MLP neurons of a small language model. Each row is named by its layer, matrix (gate and up: input weights) and neuron, and shows model dimensions 144-207. Each number is 200 + 40 x the weight over its row's rms, rounded and kept within 0 to 999. A neuron's up and down rows have the sign that makes its largest values positive.
After each neuron's rows, "fires on" lists the tokens most often at its 100 highest values on Wikipedia text that the model never trained on.

L3.gate328,221,192,159,207,229,242,264,235,171,169,229,216,166,228,250,142,182,201,205,207,174,249,173,235,274,173,183,157,152,221,93,199,134,261,251,146,160,160,228,169,283,262,256,209,264,105,187,202,186,219,194,201,162,172,165,170,215,206,181,274,245,229,207,181
L3.up328,242,269,178,222,184,250,212,142,189,158,199,225,155,182,216,228,164,183,138,175,173,258,160,220,264,228,249,189,139,211,248,104,203,255,194,195,186,231,165,171,253,225,240,276,240,222,159,251,171,246,197,220,223,231,183,164,203,231,144,208,239,244,215,218
fires on: "p"

L6.gate293,219,249,196,204,209,229,232,183,239,219,215,161,165,173,159,130,207,258,201,231,217,191,235,212,156,150,177,153,178,180,194,212,168,205,284,199,231,242,126,194,199,169,210,255,242,158,201,167,176,286,159,158,216,203,295,231,186,262,168,230,159,238,162,195
L6.up293,238,284,170,208,162,188,180,195,201,197,221,147,144,249,195,155,230,236,147,152,151,186,249,189,201,259,160,199,164,205,183,170,213,242,247,242,206,279,182,159,248,147,248,155,233,165,194,174,213,195,179,289,178,155,248,250,224,251,203,219,231,145,220,120
fires on: " G", " L", " E", " F", " M", " B"

L3.gate428,288,231,217,138,153,260,137,206,195,133,297,184,207,234,262,197,185,225,240,264,186,200,154,150,174,200,140,209,226,213,178,218,231,203,189,250,109,188,220,172,238,283,173,176,181,197,200,264,281,203,194,232,213,139,242,161,157,187,188,195,223,123,248,201
L3.up428,149,171,248,182,187,162,196,185,206,210,205,241,199,226,258,265,251,219,232,218,176,207,225,234,218,278,171,248,177,191,162,210,145,258,168,262,258,184,166,269,213,252,197,159,252,179,211,196,170,168,209,189,235,176,170,124,188,211,167,136,258,176,169,162
fires on: "ten", "ited", "ed", " Count"

L6.gate481,225,176,219,285,196,249,176,239,182,206,153,181,171,191,155,224,235,190,303,184,185,207,263,204,189,257,282,199,197,206,193,252,151,217,166,258,196,154,113,200,124,254,124,193,231,227,187,194,256,190,172,173,215,123,156,157,249,151,266,214,242,159,224,197
L6.up481,221,199,205,234,168,219,213,268,273,153,213,256,203,207,160,230,204,207,201,250,218,207,207,211,146,208,178,240,193,175,229,184,186,211,160,192,162,333,146,197,150,162,143,174,240,182,222,159,218,221,135,183,204,126,232,239,193,139,238,203,264,182,238,222
fires on: " to", "ly", "ently", "ately", " /", "7"

L3.gate284,236,186,187,263,219,246,166,203,190,194,209,176,189,217,174,175,172,251,227,193,192,214,166,235,239,222,237,137,184,214,268,235,259,112,209,247,229,205,210,205,191,76,195,259,169,162,243,189,167,154,273,241,251,216,236,178,255,144,188,276,245,239,174,177
L3.up284,237,181,246,268,140,211,178,258,234,154,247,220,212,205,160,230,103,168,279,225,76,217,200,153,209,179,299,133,158,144,281,248,173,164,125,141,242,173,133,229,154,163,189,215,172,237,236,225,236,231,184,235,198,196,160,144,228,194,235,171,273,180,176,242
fires on: "age", "ity", "ile", "ance"

L3.gate491,201,191,236,198,120,212,214,242,247,160,218,182,235,186,179,204,176,205,243,148,203,282,175,160,146,242,186,203,173,190,188,178,186,147,247,231,201,227,248,208,236,188,147,156,246,65,272,164,287,242,166,190,262,202,146,202,169,233,126,199,237,219,156,157
L3.up491,240,283,248,158,198,208,137,154,224,200,187,228,191,190,193,212,235,152,222,265,178,184,206,261,132,284,197,269,200,234,107,218,100,210,231,208,245,225,230,206,186,171,172,230,207,160,180,173,214,182,179,189,253,241,248,130,156,234,231,228,164,179,220,216
fires on: "on", " Don", " mon"

L6.gate112,179,240,136,172,173,243,186,250,163,197,193,203,223,231,207,278,179,291,294,193,203,145,219,144,263,249,138,204,151,194,165,187,168,249,199,213,167,170,185,240,265,212,185,198,159,175,232,199,199,161,126,158,156,225,151,163,170,109,246,255,152,194,196,224
L6.up112,136,220,157,140,173,193,209,183,237,190,301,233,165,291,157,242,142,221,250,224,172,325,268,181,202,225,210,185,134,202,161,184,261,243,192,170,213,154,154,215,182,198,200,223,175,136,189,183,262,215,225,169,198,345,172,193,188,173,231,215,192,234,146,199
fires on: "f", " ref", "\"", " def", " is", " inf"

L3.gate134,134,245,178,219,172,224,162,202,181,192,158,219,226,157,210,238,141,259,185,237,251,202,158,252,213,136,223,255,182,165,163,139,218,87,195,199,231,214,199,165,216,170,202,275,262,173,247,220,220,254,231,138,174,165,178,175,298,150,171,229,192,269,213,164
L3.up134,217,154,188,199,198,233,189,186,195,171,149,267,261,225,219,191,173,133,184,151,282,202,165,246,147,151,182,264,208,131,140,223,228,200,210,220,186,175,218,165,237,111,180,203,240,145,213,226,285,230,276,174,187,174,174,150,252,135,196,236,175,280,226,152
fires on: "er", "cer", "ner", "olic", "ter"

L6.gate149,219,198,245,236,219,284,161,167,211,151,173,239,207,158,195,142,213,192,170,276,229,228,173,178,200,160,223,121,244,141,243,191,170,172,215,222,202,161,144,198,170,162,194,110,174,249,210,179,191,201,190,223,178,246,203,160,164,200,222,209,266,226,240,143
L6.up149,146,151,208,299,214,165,194,225,265,95,196,205,220,98,221,135,115,225,196,239,222,242,116,138,140,235,210,193,151,168,97,187,264,249,229,187,178,186,202,204,212,179,164,162,215,193,199,217,221,201,172,216,170,238,221,146,234,204,150,202,275,278,183,220
fires on: ";", "m", "v", "sh", "ch", "er"

L3.gate300,219,195,195,274,201,190,283,240,205,224,255,161,211,160,237,237,216,170,165,267,212,208,199,167,176,130,192,190,185,182,141,241,161,204,182,164,162,204,235,142,203,214,281,179,203,172,169,148,249,118,154,200,178,189,231,202,183,235,173,195,214,232,192,191
L3.up300,263,164,160,167,239,168,208,187,163,276,200,265,172,157,181,193,191,148,196,219,188,193,157,232,198,112,189,272,199,188,190,222,179,192,241,230,223,212,194,124,216,169,225,199,263,160,170,253,216,197,236,260,133,167,238,126,172,184,216,160,257,171,213,207
fires on: "all", "=="

L3.gate344,218,219,209,177,214,223,213,186,243,180,209,221,232,175,221,203,148,188,185,168,141,137,239,170,106,216,174,245,143,193,238,224,264,176,178,196,186,234,198,229,172,284,186,199,230,178,185,176,184,202,250,161,248,180,225,186,145,212,218,225,237,173,228,148
L3.up344,174,162,184,178,201,290,197,217,171,247,127,272,194,235,151,166,194,202,133,226,178,178,174,153,186,149,135,159,152,189,251,198,229,204,228,140,225,186,166,222,217,224,252,195,172,158,248,236,131,235,191,241,242,233,242,126,202,150,187,248,158,197,266,183
fires on: "ident", " result", " major", "ob", " late", " Miss"

L6.gate552,89,253,227,148,210,223,196,233,205,294,193,199,165,216,191,206,159,201,166,190,168,190,172,253,211,205,191,180,174,187,111,181,209,215,227,237,247,202,189,200,190,178,230,265,243,198,200,156,241,220,210,214,257,186,263,199,242,245,216,192,148,225,88,211
L6.up552,211,257,153,167,209,248,225,191,191,237,159,153,196,181,237,193,199,196,167,259,208,220,216,243,166,268,139,258,162,196,160,145,179,211,193,182,172,199,207,216,218,209,197,169,211,264,145,220,255,191,175,153,191,160,137,137,228,177,201,282,187,212,159,180
fires on: ",", " ("

L6.gate536,232,222,190,218,265,179,132,156,175,268,152,168,263,172,168,198,184,174,135,179,151,144,244,275,196,181,210,196,198,146,191,233,162,160,223,241,257,260,215,185,215,167,189,239,259,193,219,180,164,249,160,209,153,200,277,271,259,193,152,217,164,113,224,232
L6.up536,188,150,206,208,173,230,176,137,156,229,176,264,234,199,187,237,242,202,216,167,253,201,265,174,182,218,228,200,194,202,238,261,157,211,246,210,168,242,203,235,152,207,141,165,235,189,226,267,227,226,179,254,204,218,264,132,268,169,174,177,164,235,280,238
fires on: "ist", "el", "iv", "ign", " Democratic"

L6.gate356,132,198,223,95,235,232,211,147,254,248,180,169,128,94,241,193,170,158,186,289,200,236,193,267,185,218,229,159,216,150,124,231,234,212,211,215,178,280,173,185,251,206,193,230,216,224,148,151,160,192,209,146,207,169,231,176,214,214,239,237,250,131,212,219
L6.up356,208,194,259,171,153,219,224,184,265,191,153,222,97,126,248,168,211,168,184,202,227,281,193,260,199,224,164,225,250,164,178,180,185,256,149,208,220,153,160,214,152,204,181,225,154,183,221,210,230,138,202,233,277,263,223,274,185,177,239,218,194,229,247,240
fires on: ",", " O", " Que", " and", " D", " Mex"

L6.gate429,138,186,150,201,132,186,234,193,179,242,147,164,122,166,253,301,197,145,160,195,140,89,181,224,259,171,240,114,214,158,150,234,204,185,175,186,256,243,249,158,206,110,201,241,268,150,196,239,231,249,178,260,166,214,201,147,205,222,232,197,193,141,177,165
L6.up429,220,152,152,302,187,177,162,209,248,195,216,218,188,198,191,190,167,202,224,167,233,166,155,190,197,231,249,187,230,193,213,234,222,193,181,206,204,148,225,229,227,270,208,242,205,259,165,202,193,221,233,205,250,195,161,190,222,174,184,90,178,258,176,185
fires on: "1", "2", "ide", "ets", "0", " football"

L3.gate72,220,225,193,210,226,272,207,203,180,231,201,157,141,195,159,224,222,229,235,280,159,131,201,154,235,159,158,197,168,217,153,199,211,202,141,211,179,180,233,185,150,237,202,229,194,161,171,198,168,246,226,172,219,196,159,270,225,122,190,212,225,241,146,172
L3.up72,224,263,194,209,282,178,189,137,165,150,234,191,193,171,156,174,231,198,162,246,174,193,238,277,232,143,198,228,161,241,222,137,199,134,205,233,236,137,261,167,233,160,226,227,129,177,250,175,132,232,249,200,298,211,172,182,153,130,182,203,215,244,221,181
fires on: "ah", "hen", " John", "ony"

L3.gate397,126,239,219,144,218,243,227,259,228,265,189,208,278,294,149,242,157,152,140,144,159,234,220,240,108,142,176,198,169,189,219,207,186,203,147,190,215,170,185,164,231,176,159,192,249,204,311,159,231,254,161,145,260,182,102,208,215,219,217,163,251,144,138,165
L3.up397,167,286,174,175,215,177,147,210,165,194,124,151,147,134,144,171,198,187,232,192,257,233,243,116,214,129,167,178,235,142,172,231,200,138,118,178,184,251,265,221,158,205,218,225,216,219,155,205,216,223,209,195,171,189,201,135,235,193,262,192,150,261,140,89
fires on: " (", ",", "ai", " was", "j"

L3.gate440,247,231,202,250,198,242,196,197,258,153,206,208,204,188,214,171,240,156,196,186,257,211,181,65,222,225,193,160,176,193,238,193,204,244,233,140,158,192,185,194,169,205,186,253,171,132,145,191,278,228,220,180,154,189,198,172,241,265,175,275,242,146,210,207
L3.up440,289,167,208,211,199,198,193,164,217,178,229,233,194,163,177,165,215,228,323,225,197,199,154,141,211,224,190,263,161,224,265,147,173,299,229,173,156,226,162,219,127,185,161,250,259,218,91,228,210,204,217,179,153,182,197,243,206,169,196,267,238,226,240,226
fires on: "ck", "R", " led", " track", "|\n", "rd"

L6.gate106,183,192,230,210,204,214,197,204,161,205,172,185,248,173,245,180,257,173,190,210,200,145,143,218,233,144,234,203,287,195,212,249,166,197,245,253,198,184,245,182,187,195,167,224,250,145,167,155,197,229,159,255,158,169,152,193,245,197,206,190,267,188,221,217
L6.up106,113,181,202,260,204,241,190,221,164,130,153,179,230,204,296,188,221,189,197,256,194,234,272,272,215,206,206,198,235,174,200,233,220,218,227,232,175,182,188,157,237,145,226,214,260,151,166,181,223,236,198,248,126,158,198,235,160,211,150,214,199,134,163,169
fires on: "ide", "sh", "et", "ise", "ins"

L6.gate147,264,146,222,185,138,251,228,197,172,238,236,214,201,205,172,240,160,204,354,233,215,210,129,183,170,169,184,239,242,175,157,229,237,106,217,158,203,156,253,235,229,236,147,164,212,222,220,230,173,213,195,229,211,207,166,174,284,147,179,233,115,209,157,240
L6.up147,236,121,241,213,188,229,196,220,204,235,97,198,274,183,204,246,150,170,217,195,187,162,205,205,165,215,164,163,213,221,290,220,164,180,121,230,251,167,171,161,150,239,167,130,171,204,178,185,236,151,134,206,164,199,198,153,189,158,224,225,222,130,211,212
fires on: "est", "w", "are", "ate", "ance", "ew"

L6.gate367,232,188,226,153,166,199,195,175,218,180,167,138,227,245,196,195,116,251,218,230,270,172,151,151,200,212,243,140,258,165,186,213,180,191,150,272,235,184,265,258,121,236,152,163,118,202,208,205,213,143,207,207,220,200,125,170,235,201,232,196,212,202,309,276
L6.up367,167,188,223,237,260,192,176,202,160,241,191,271,228,101,171,176,249,186,229,254,226,246,253,234,253,141,241,249,218,225,228,203,167,189,197,142,187,170,174,90,168,143,212,208,188,205,169,170,161,249,222,224,191,233,185,221,185,184,54,237,186,249,190,206
fires on: "te", "u", "w", "ly", "o", "e"

L6.gate475,212,248,163,230,99,290,191,257,194,163,168,191,218,254,108,206,233,210,216,214,215,182,222,173,145,212,211,174,145,185,195,304,223,132,208,177,210,191,105,193,222,216,178,212,162,238,206,181,230,157,309,168,207,186,212,185,156,176,105,242,162,201,201,201
L6.up475,140,175,102,177,151,217,205,224,191,252,149,183,194,192,169,263,237,192,148,204,103,148,232,302,248,180,147,159,218,212,147,257,214,180,240,204,252,241,220,300,224,193,175,218,182,171,80,177,187,299,230,181,245,181,224,201,233,199,170,149,210,177,154,180
fires on: "us", "ud", "in", "res"

L3.gate30,240,256,185,168,149,258,167,260,207,238,190,186,152,182,164,160,233,213,164,229,282,230,157,207,139,228,157,235,248,210,188,197,100,211,208,195,177,180,198,211,221,195,148,195,225,233,217,136,220,197,222,174,173,270,160,224,189,228,201,210,211,191,265,142
L3.up30,169,175,208,269,211,220,255,159,157,277,312,278,194,204,237,194,229,261,235,191,232,192,193,211,220,199,222,192,218,166,129,247,194,211,208,234,233,215,143,198,198,172,223,181,226,186,217,191,202,155,255,203,190,92,125,188,119,241,192,173,107,186,193,146
fires on: "ik", "ous", "du", " hon", "-y", "eg"

L3.gate231,173,211,136,187,223,241,193,168,168,207,114,180,218,146,185,177,232,250,193,265,213,238,257,191,120,212,191,146,169,186,221,180,215,184,130,168,142,215,262,211,249,234,199,194,240,153,230,198,152,238,198,160,218,204,229,171,261,181,213,212,236,218,219,161
L3.up231,142,170,130,190,258,166,253,151,221,163,243,175,215,250,220,225,153,202,196,288,128,238,269,168,263,219,221,212,185,152,239,107,271,216,107,182,216,177,206,178,217,232,178,165,307,235,220,220,239,256,209,197,220,229,163,175,249,157,161,197,223,246,202,147
fires on: "ud", "ust", "ith", "ah", " sh", "od"

L3.gate565,166,202,183,230,160,205,153,119,190,191,198,185,210,234,258,169,173,148,199,230,251,193,187,239,251,187,153,201,301,168,103,211,221,202,143,130,197,180,223,234,242,208,177,216,227,224,207,149,236,246,161,202,162,156,159,250,174,150,222,217,293,220,181,195
L3.up565,166,163,176,249,187,193,166,181,218,185,197,134,186,187,292,178,213,151,183,189,300,160,267,194,261,189,129,268,245,230,182,170,148,263,143,180,211,202,219,152,173,203,168,263,183,196,165,174,211,201,109,271,173,148,162,232,175,231,205,216,145,118,250,198
fires on: " gr", " Gr", "gr", " ran", " sp", " att"

L6.gate33,196,212,185,185,164,185,183,156,246,246,215,241,222,203,207,142,55,145,177,234,211,152,134,154,193,270,261,201,257,171,126,238,218,177,174,186,158,205,191,159,193,212,182,211,170,244,216,126,252,241,172,167,207,229,233,188,210,196,249,212,163,201,276,193
L6.up33,269,184,283,186,143,137,169,183,174,165,138,199,139,228,154,207,185,234,174,144,202,273,215,179,214,210,183,204,172,190,242,203,219,277,223,217,171,151,288,187,263,224,222,237,226,222,199,267,220,210,215,181,207,208,188,205,200,176,233,186,193,175,142,183
fires on: ",", "p", " |", "up", " and"

L6.gate337,203,213,213,111,213,257,320,156,173,239,230,205,211,217,210,227,181,150,207,222,227,219,248,216,157,205,220,201,243,189,191,248,146,164,217,195,164,234,190,150,243,201,167,162,138,186,261,193,180,227,102,170,153,199,160,282,154,217,275,186,248,222,242,224
L6.up337,125,243,183,167,236,228,221,144,226,183,206,235,175,136,199,239,218,246,182,221,202,239,170,189,173,148,296,207,221,146,225,153,156,162,225,189,197,193,167,196,193,124,184,232,226,187,263,208,219,251,210,207,177,248,235,232,189,142,188,133,147,313,177,197
fires on: " in", " from", "as", " York", " Sy", "az"

L6.gate45,267,159,262,231,122,164,190,200,203,191,150,235,172,188,164,260,199,210,241,166,244,190,203,240,220,204,193,297,223,227,135,176,236,285,144,174,136,226,157,202,255,226,122,146,243,204,236,191,335,154,201,163,177,248,184,216,244,170,172,268,156,180,163,108
L6.up45,167,238,230,202,231,203,237,208,215,222,223,199,189,233,138,187,188,235,200,227,257,221,145,217,107,191,181,292,214,139,218,158,166,168,200,224,255,203,197,204,208,173,241,173,160,225,250,162,203,178,133,252,189,150,226,245,183,210,154,203,246,225,206,103
fires on: "g", "ogn", "eg", " g", "-y"

L6.gate498,264,186,271,256,175,227,198,190,165,169,189,214,146,219,153,188,234,213,214,209,244,196,264,180,227,212,185,216,122,176,209,281,258,225,171,162,258,160,220,215,168,207,174,253,239,157,272,244,169,214,128,190,143,126,187,244,268,235,179,161,121,174,190,222
L6.up498,228,253,152,147,258,193,203,222,201,196,146,213,246,121,244,177,218,208,274,153,122,241,256,321,189,207,74,268,155,175,180,203,232,264,143,205,176,221,166,240,255,211,223,183,195,205,210,165,201,261,236,206,187,180,235,269,184,174,198,202,274,153,179,182
fires on: "l", "n", "in", "ell", "r"

L6.gate301,146,181,239,199,105,164,105,319,175,238,225,223,215,187,199,288,183,136,279,213,141,209,170,189,159,247,170,152,217,270,192,225,203,227,189,172,206,149,177,273,211,266,126,139,132,247,206,130,307,147,259,232,191,233,207,171,262,139,261,103,227,167,189,234
L6.up301,175,198,256,203,126,146,233,208,121,161,209,179,189,219,228,241,200,197,238,182,203,184,163,113,212,206,185,202,214,108,195,303,246,203,60,193,218,161,252,211,137,288,149,179,170,237,206,215,203,168,203,165,198,246,104,122,196,168,197,194,212,204,212,201
fires on: ".", "\n\n", "==", "-", "ing", "ew"

L3.gate164,247,245,181,202,102,218,196,162,183,228,194,203,200,121,270,203,220,213,222,192,193,202,234,204,235,229,217,204,195,209,196,229,137,223,184,264,251,127,168,177,237,239,106,288,184,220,171,213,251,174,254,170,114,122,196,165,182,178,196,225,156,224,287,204
L3.up164,263,90,202,215,190,246,165,205,157,102,194,195,217,169,268,207,164,283,274,250,211,225,190,258,158,97,252,218,226,234,196,217,211,166,207,218,170,173,222,195,261,262,192,220,168,228,245,212,158,206,215,171,140,180,237,177,272,168,136,222,131,277,122,208
fires on: "ne", "omin", " Jun", "ember", " member", " State"

L3.gate480,156,197,238,209,203,279,178,77,151,200,323,182,176,214,199,242,203,185,192,179,193,195,217,208,144,185,242,236,159,132,189,217,233,98,190,212,282,242,135,173,211,184,231,156,248,209,155,132,200,151,153,233,227,219,161,190,274,202,281,201,145,206,110,154
L3.up480,171,106,256,195,220,230,226,178,171,217,181,181,192,209,245,198,170,133,124,207,214,145,168,174,163,264,158,205,193,144,148,218,164,257,253,217,162,209,218,148,247,176,184,147,291,207,197,132,245,172,194,227,166,194,233,125,259,162,215,216,208,75,172,204
fires on: " m"

L3.gate183,198,150,158,236,204,214,210,185,200,208,196,188,184,155,189,166,143,224,233,232,250,275,226,182,149,162,170,178,215,141,178,198,155,200,254,23,258,260,248,235,188,216,205,162,205,230,268,181,265,136,201,188,182,226,234,161,190,239,155,177,224,163,136,218
L3.up183,210,200,225,124,203,196,198,124,248,212,189,139,187,180,188,192,176,246,218,264,201,288,199,211,158,127,168,244,193,221,222,228,139,235,250,197,213,229,196,153,240,191,205,148,196,189,280,171,235,153,214,202,178,263,220,178,171,267,221,182,160,182,201,257
fires on: "et", "ot", "P", "op"

L6.gate187,217,232,260,150,164,190,222,180,235,198,222,146,321,249,237,187,257,192,171,212,169,145,273,149,179,195,155,188,216,211,180,200,139,237,123,270,197,232,257,267,247,200,201,212,194,182,114,172,168,187,190,190,226,201,175,200,163,232,279,164,133,133,252,209
L6.up187,193,236,201,176,140,167,186,181,95,188,176,235,207,310,255,175,208,236,249,115,174,229,279,248,220,196,196,167,152,126,223,254,236,170,148,168,227,215,247,202,143,179,185,155,170,235,217,224,161,141,187,157,201,306,152,173,183,213,202,240,184,158,257,168
fires on: " of", " W", " de"

L3.gate323,217,187,174,251,163,158,188,187,195,228,227,184,203,112,243,167,167,163,253,215,213,220,122,162,189,221,178,192,236,172,205,282,142,211,214,209,184,192,194,210,237,262,214,197,226,237,213,221,219,196,239,254,171,252,234,242,153,212,239,291,273,141,161,140
L3.up323,277,132,256,246,188,245,202,176,210,287,176,226,151,229,205,188,183,163,220,199,232,176,189,212,171,190,226,143,269,223,221,234,217,262,259,154,160,212,159,156,238,211,151,224,172,204,185,199,222,199,197,295,182,240,214,212,167,198,254,177,172,143,161,203
fires on: "==", " coll", " av", " app", " work"

L6.gate204,231,240,260,225,141,242,236,123,207,141,253,107,181,203,224,201,108,165,182,238,213,182,168,214,198,210,180,239,228,123,129,120,209,188,188,206,155,208,196,243,223,145,203,191,230,183,222,174,176,172,194,231,136,215,159,240,305,197,215,124,101,264,204,187
L6.up204,181,266,244,207,193,132,140,205,158,178,304,166,187,215,252,234,216,201,223,182,236,246,193,227,221,292,179,308,145,209,116,179,235,207,179,184,124,210,185,239,198,174,230,204,199,246,231,214,179,194,227,243,268,272,218,210,217,184,196,216,186,166,142,135
fires on: " t", "s", " d", "os"

L6.gate368,210,168,212,224,202,188,150,241,164,194,203,241,217,174,272,196,131,242,195,292,215,202,150,177,211,216,191,205,186,180,206,246,269,219,232,183,230,292,200,182,185,211,152,230,214,186,183,206,210,207,179,200,166,155,198,174,154,176,156,149,181,152,200,231
L6.up368,193,201,206,193,205,196,208,144,265,211,224,169,226,155,144,231,215,206,270,303,163,185,187,210,215,197,169,287,201,172,122,171,293,231,216,216,206,203,257,153,198,181,233,260,229,194,244,209,265,204,278,212,243,190,246,181,246,209,197,132,180,86,188,215
fires on: "l", " which", " that", " those", " ch", " wh"

L6.gate62,202,211,204,155,241,171,164,162,249,243,151,199,180,196,180,189,216,182,113,172,121,151,238,237,202,252,170,254,138,208,175,223,140,223,272,220,179,209,244,174,168,191,200,178,301,201,191,123,234,212,243,238,175,188,218,220,222,238,233,210,135,183,146,154
L6.up62,208,165,214,239,229,186,186,205,181,106,191,190,187,184,161,258,188,280,202,202,127,223,199,251,202,224,186,187,115,262,46,150,223,281,212,175,177,176,191,201,276,245,224,134,151,160,178,161,217,200,185,232,170,190,224,183,246,197,288,156,189,170,153,165
fires on: " as", " and", " \"", ";", "*", ","

L6.gate326,196,203,191,242,180,113,182,216,110,219,165,195,125,174,155,234,154,132,281,153,252,258,208,150,182,194,248,142,232,190,145,180,212,282,168,206,143,188,182,169,187,238,224,248,185,163,168,123,260,188,213,152,167,218,198,217,196,119,217,178,230,187,228,162
L6.up326,292,181,88,181,209,194,236,200,181,231,231,191,210,184,171,167,226,211,254,250,195,178,154,190,198,190,176,179,277,124,153,246,132,166,215,200,229,199,171,183,228,261,216,205,210,196,209,205,212,192,221,162,238,284,277,223,267,167,184,187,121,205,177,235
fires on: " ent", " not", "ic", " has", "ot", " have"

L6.gate470,139,196,264,160,203,181,215,219,186,256,189,185,256,221,261,132,208,179,128,262,138,236,143,157,178,200,268,182,276,216,182,173,150,198,176,258,133,187,218,169,213,220,202,251,204,237,246,158,145,208,201,215,270,178,125,196,200,221,186,180,215,242,183,213
L6.up470,180,189,206,166,208,169,177,228,122,211,197,312,203,163,176,224,281,178,171,154,212,158,176,188,294,275,185,244,209,220,218,209,241,230,174,182,229,136,187,173,195,238,160,207,208,169,200,253,248,192,189,241,227,213,187,188,212,175,137,209,145,184,162,187
fires on: "u", "c", "ce", "om", "y", "w"

L3.gate281,152,240,219,276,194,167,211,247,200,259,224,165,234,203,191,182,222,155,162,257,204,215,270,207,196,134,200,224,151,149,183,58,202,181,211,204,226,232,174,210,204,187,206,201,208,149,154,163,188,208,206,204,207,240,105,219,242,169,219,161,251,211,157,160
L3.up281,230,210,202,188,149,201,224,224,202,238,223,193,166,252,182,221,253,186,227,145,186,204,239,235,189,174,173,150,132,208,184,177,239,208,143,201,230,189,237,214,180,192,283,189,159,142,126,166,195,215,204,253,223,171,171,182,201,182,251,230,200,263,152,101
fires on: " m", "|---|---|---|---", "'t", " c", "en"

L3.gate561,163,267,222,202,196,264,168,197,171,198,286,193,218,265,188,216,194,189,269,186,210,146,240,190,192,130,224,224,189,198,188,146,175,189,161,158,239,248,119,188,171,198,230,232,227,127,186,189,241,184,182,230,203,259,179,209,185,182,256,159,214,168,188,206
L3.up561,190,186,142,153,243,261,167,199,171,191,238,155,167,160,158,167,229,193,194,233,211,233,177,300,163,242,206,238,206,173,144,193,302,225,153,233,284,163,236,185,235,256,197,140,229,229,215,192,165,225,204,261,214,213,160,190,244,247,203,208,228,170,238,125
fires on: " la", "adium", " located", " Br", " m"

L6.gate184,197,198,167,180,96,162,207,208,193,174,240,204,240,198,155,185,235,220,236,208,237,245,226,169,186,240,232,180,183,205,162,153,160,235,183,195,228,219,191,197,154,233,181,115,202,183,189,193,207,206,201,116,230,240,259,185,211,96,195,202,179,134,131,216
L6.up184,253,230,301,169,173,163,146,240,257,175,225,242,234,244,142,201,294,181,196,220,232,161,286,229,279,248,216,196,226,183,214,231,163,208,183,164,210,232,142,196,194,155,170,125,170,235,149,167,238,238,205,169,227,166,268,264,209,138,166,190,215,162,171,219
fires on: " he", "3", "8", "7", "9", "°N"

L3.gate458,215,265,178,182,217,211,158,163,255,247,209,130,271,188,177,208,225,222,198,216,217,200,158,142,210,266,186,148,217,196,175,226,145,170,256,194,194,243,222,228,239,269,253,165,210,165,162,120,218,197,215,126,214,214,199,204,253,187,225,236,93,149,230,229
L3.up458,140,232,230,238,234,239,298,192,126,186,220,113,189,194,265,185,227,224,174,210,221,186,296,197,236,171,235,129,147,185,223,181,215,177,189,180,174,205,133,200,178,229,162,195,206,238,218,149,233,148,113,197,214,249,177,240,200,149,151,222,147,255,185,152
fires on: " |", " ", " de"

L3.gate558,162,244,225,185,245,248,237,211,187,231,211,274,219,213,200,245,184,235,188,218,189,232,188,230,209,258,176,248,226,181,196,271,185,165,296,239,112,101,178,187,192,248,178,220,294,229,198,213,232,211,250,117,183,208,174,120,160,232,218,163,204,132,156,160
L3.up558,204,166,299,178,128,284,234,172,212,210,198,233,158,162,182,128,292,222,200,252,196,251,162,189,171,231,190,209,206,149,187,219,194,137,263,249,217,236,217,208,170,208,201,163,192,228,258,191,255,243,199,135,241,152,165,190,197,237,174,176,145,194,212,200
fires on: "t"